python train.py --d_model=320 --n_head=2 --head_dim=64 --d_mlp=1280 --qk_norm=false --lr=0.00647 --lr_mult_o=1.5 --lr_mult_down=1.5 --lr_head=0.00387 --warmup_steps=200 --decay_fraction=0.767 --seq_len=512 --train_tokens=231100000
MLP neurons of a small language model. Each row is named by its layer, matrix (up: input weights) and neuron, and shows model dimensions 32-127. Each number is 500 + 25 x the weight over its row's rms, rounded and kept within 0 to 999. Numbers have three digits each.
After each neuron's rows, "fires after" lists the tokens most often just before its 100 highest values on Wikipedia text that the model never trained on. A number after a token or word is its count.

L4.up896:489497460495510479474538516468509503518497535512534468511494516476514486457491485501481486492478455545496483529509479511490499478497525524511477475483536505484503479544494495495527503479452500502542495441510526504503485517511506464459527494504474513478502489477476541525514526491500524523
fires after: "re" 24, " Sp" 16, "er" 14, "w" 7, " sp" 6, "e" 5

L5.up985:481489555457517495506522488484527500476522479492486481499461502501507465512502499515512450504479514509490536518532519508450490502493498502504523510513521454519483486477482539509520505505500442467509466498493492483533504491496478528494537460538475521512498452488525494472469471477465505538
fires after: " Vi" 24, "or" 14, " R" 13, " di" 8, " " 7, " T" 6

L5.up1138:510546520517487483549512531524498469488492525482522471499512521510488487541496471497496512527458514511537477517534466543484543471488516501510487514555472507528449506535494478455514468496524520494463502491489509543521510497471511480550498486543519487532528508537507521476478434470480539516
fires after: " an" 20, " " 19, " A" 17, " a" 6, "A" 4, "ar" 4

L8.up296:476476498517512529485524510550476532463440458480501517552516485491480505503506484502527465504523505494508522517541495535468467532493459505469481504527479474467447513501483539521514512462487485500474475454481471514511490461493527487500485539484511487515552513465464509469538441514514504498
fires after: "an" 19, "man" 11, "t" 7, "g" 5, "et" 5, "d" 5

L6.up76:514503499508526463497497501465540485518473523515485495490499501508486498485470516536427477489516491495549496438468520532559505525507493467470479543483518488513506528495477469533496515488468505490533485506500518462466512529505537480487531494493500492415502499482523494463522499500490463488
fires after: "s" 28, " S" 15, "z" 10, "st" 9, "S" 4, "ar" 4

L9.up0:518529481438531441490499550501501485466496496495500460490499499501483504505510497501475513519511485463504463530520516464477486488484477525532504520496529530485523489505489491486530475515514524505534506473490506467501476479470479487502472510515484489537503515516531484510548465487529500478
fires after: " " 44, " St" 5, " he" 4

L4.up979:520501491490504488498507504533503492498505499496530513505510497538496512469506502467488506471541531534468509522487480523462493470487532540509509527504465500539471547458522529459521474508488493489466495466506504551518512518477432476481515507471494492508547491476498519468487501529495499454
fires after: " T" 16, " c" 10, " " 9, "c" 8, "|" 8, " Th" 8

L5.up331:487469525505504479484506527489500477463475493522489482552498466485534512464480480564547491510469512483505447469507476499459496505509511470489487476488499488489445491517550482529539492507479536485462491523488532484520528493531495552504486536516511514508559544453487468514501511475515529467
fires after: " " 19, " f" 16, "p" 6, " b" 5, " m" 4

L5.up385:495473477494471518474520527530456453517459464497482475498505475516541510506451520481438432468541514519523449541488516504486530470509494495518497515499489526539489542474536494509520457482450467511465496445533541508459508519445531460491465444500508480515525473473504479511511500520515494509
fires after: " se" 28, " Se" 10, " re" 7, "in" 6, " G" 6, " " 5

L9.up1172:529531464468485505504501528515513514501539483478495458469492485498514482556488502502490492493492467491423484497509534501539535519456456507473486529496531509513524480526482475519536444466492485519522483520503457480507479456498523503513487510463513503470467523545529467529516499534496464461
fires after: " " 24, "-" 12, "d" 7, "ar" 5, "|" 4

L4.up632:513499480532478536483499487534519544529500464471505531518484478524553565496530491536521481462499507469532501476517518557457541520511491483516499481551494519479450508511508496513510476482487489495456507495502478497487534504523531522530480494534501481485530490488513460494464442521544521507
fires after: " " 26, " App" 16, "+" 11, " Mont" 9, " 1" 9, "t" 5

L4.up373:493514506478485488490483484506499483481476472508474518536440496498485506490514465558481470506493482582496522541522507494450521504497501479493518490473473527506486466525500508523516472521483445495496528473496497468527475513527536512474510494469516488515500487515507474496524471492472494524
fires after: " " 27, " di" 14, "im" 9, " Sea" 6, "ver" 5, " M" 5

L9.up655:477488441465536465500491546494482509478508499495531468478512532509496528514465491525484527534557505466551471534517510463467528564480507511502534475496475486493514446489530487468506515522508485491500536494488525494499484491466535494523540499513480477458506502503458540510524495471492483498
fires after: " " 30, "d" 8, "c" 8, "s" 7, "o" 6

L4.up507:461474470507501501533527531538499538506488509477494541508477499452470477475514520465501522524516544533519480523526487502471493516501515462469517505478505523523491534531495533477538518543483481488467505465513465511518502482460497491499517518481503483468517507462491494505518519535470475491
fires after: "g" 12, "re" 9, "gre" 9, "co" 7, "ro" 7, "t" 6

L4.up459:502545477479537498474498485458524516474529484511490488513481480472532508514465484528503480492508482482499508480479529514523479491500527505518495476491499496484530518492517516528500526466544450507491532515488516447511489477515469502490479494471534479468582477507516486481467522509466496458
fires after: " " 58, " P" 9, " sub" 6, " E" 4, " U" 4

L7.up151:510476543526497507512533488521522516482528486504515457464495479521532518516503502522497457517504482492551511478494498505496533513510452489504474506484497551516526498503524484496472479501527518454481498484454458491497514483508546513520512489531527489471538504483519498441527517501506472507
fires after: " " 54, "ub" 6, "t" 4, " dis" 4

L5.up410:487476523479486449514488528480519520519512480484483524467492503443496490483449528465492521472485514468521486469484537520568542536475564474483426529478522473514476563538477528511503531476489506474543453459475480513462533491532477501513505485580506482496490517448509489478507504505532517472
fires after: "′" 18, " K" 12, "S" 12, " S" 11, ")" 6

L4.up115:512502484465483482502474500476516509540543531520491512488446527531513497500503556558496498508487505472492490441525492532533483509496490474450457519480520517533532457417523508482508468496479479524567481506510501507512476501471538541477501480518554484454489502532535543451526531540506488500
fires after: "ra" 20, "d" 11, "S" 11, "s" 9, "T" 7, " ex" 5

L4.up61:528452468466517475516522521519471468509486489524491496498513532510520510476527467517459497484491478509490503497502545467483527484522527493501494493506484517526500532477512455523466463500550461497459560469469497541496482554498463518493470465516465483514581477460542499459478507514499502504
fires after: " " 51, " (" 19, "fe" 4

L4.up975:472479441484526514499529534486472514461439518501513548485523514490522470469489467522493422518518446512503478487564510514515485464497544485497529472498468516468528482494526499503499550467525500503505488524508534498507487526540542486542511523536511519485513513468469531467511466481501500522
fires after: "er" 15, "e" 14, "re" 14, "we" 7, "te" 7, "," 5

L4.up166:493460479543475484523494473535508505474518527491544503509493495528481492483516518505537475467528449486488527517493503491468482532523529463510540500515499477522488495565514495511494478473508463478472528475506465519478537493521486469514502484510472490523446496480492482515487444505502485533
fires after: " " 45, " the" 7, " di" 5, " same" 4, " and" 4, " 1" 4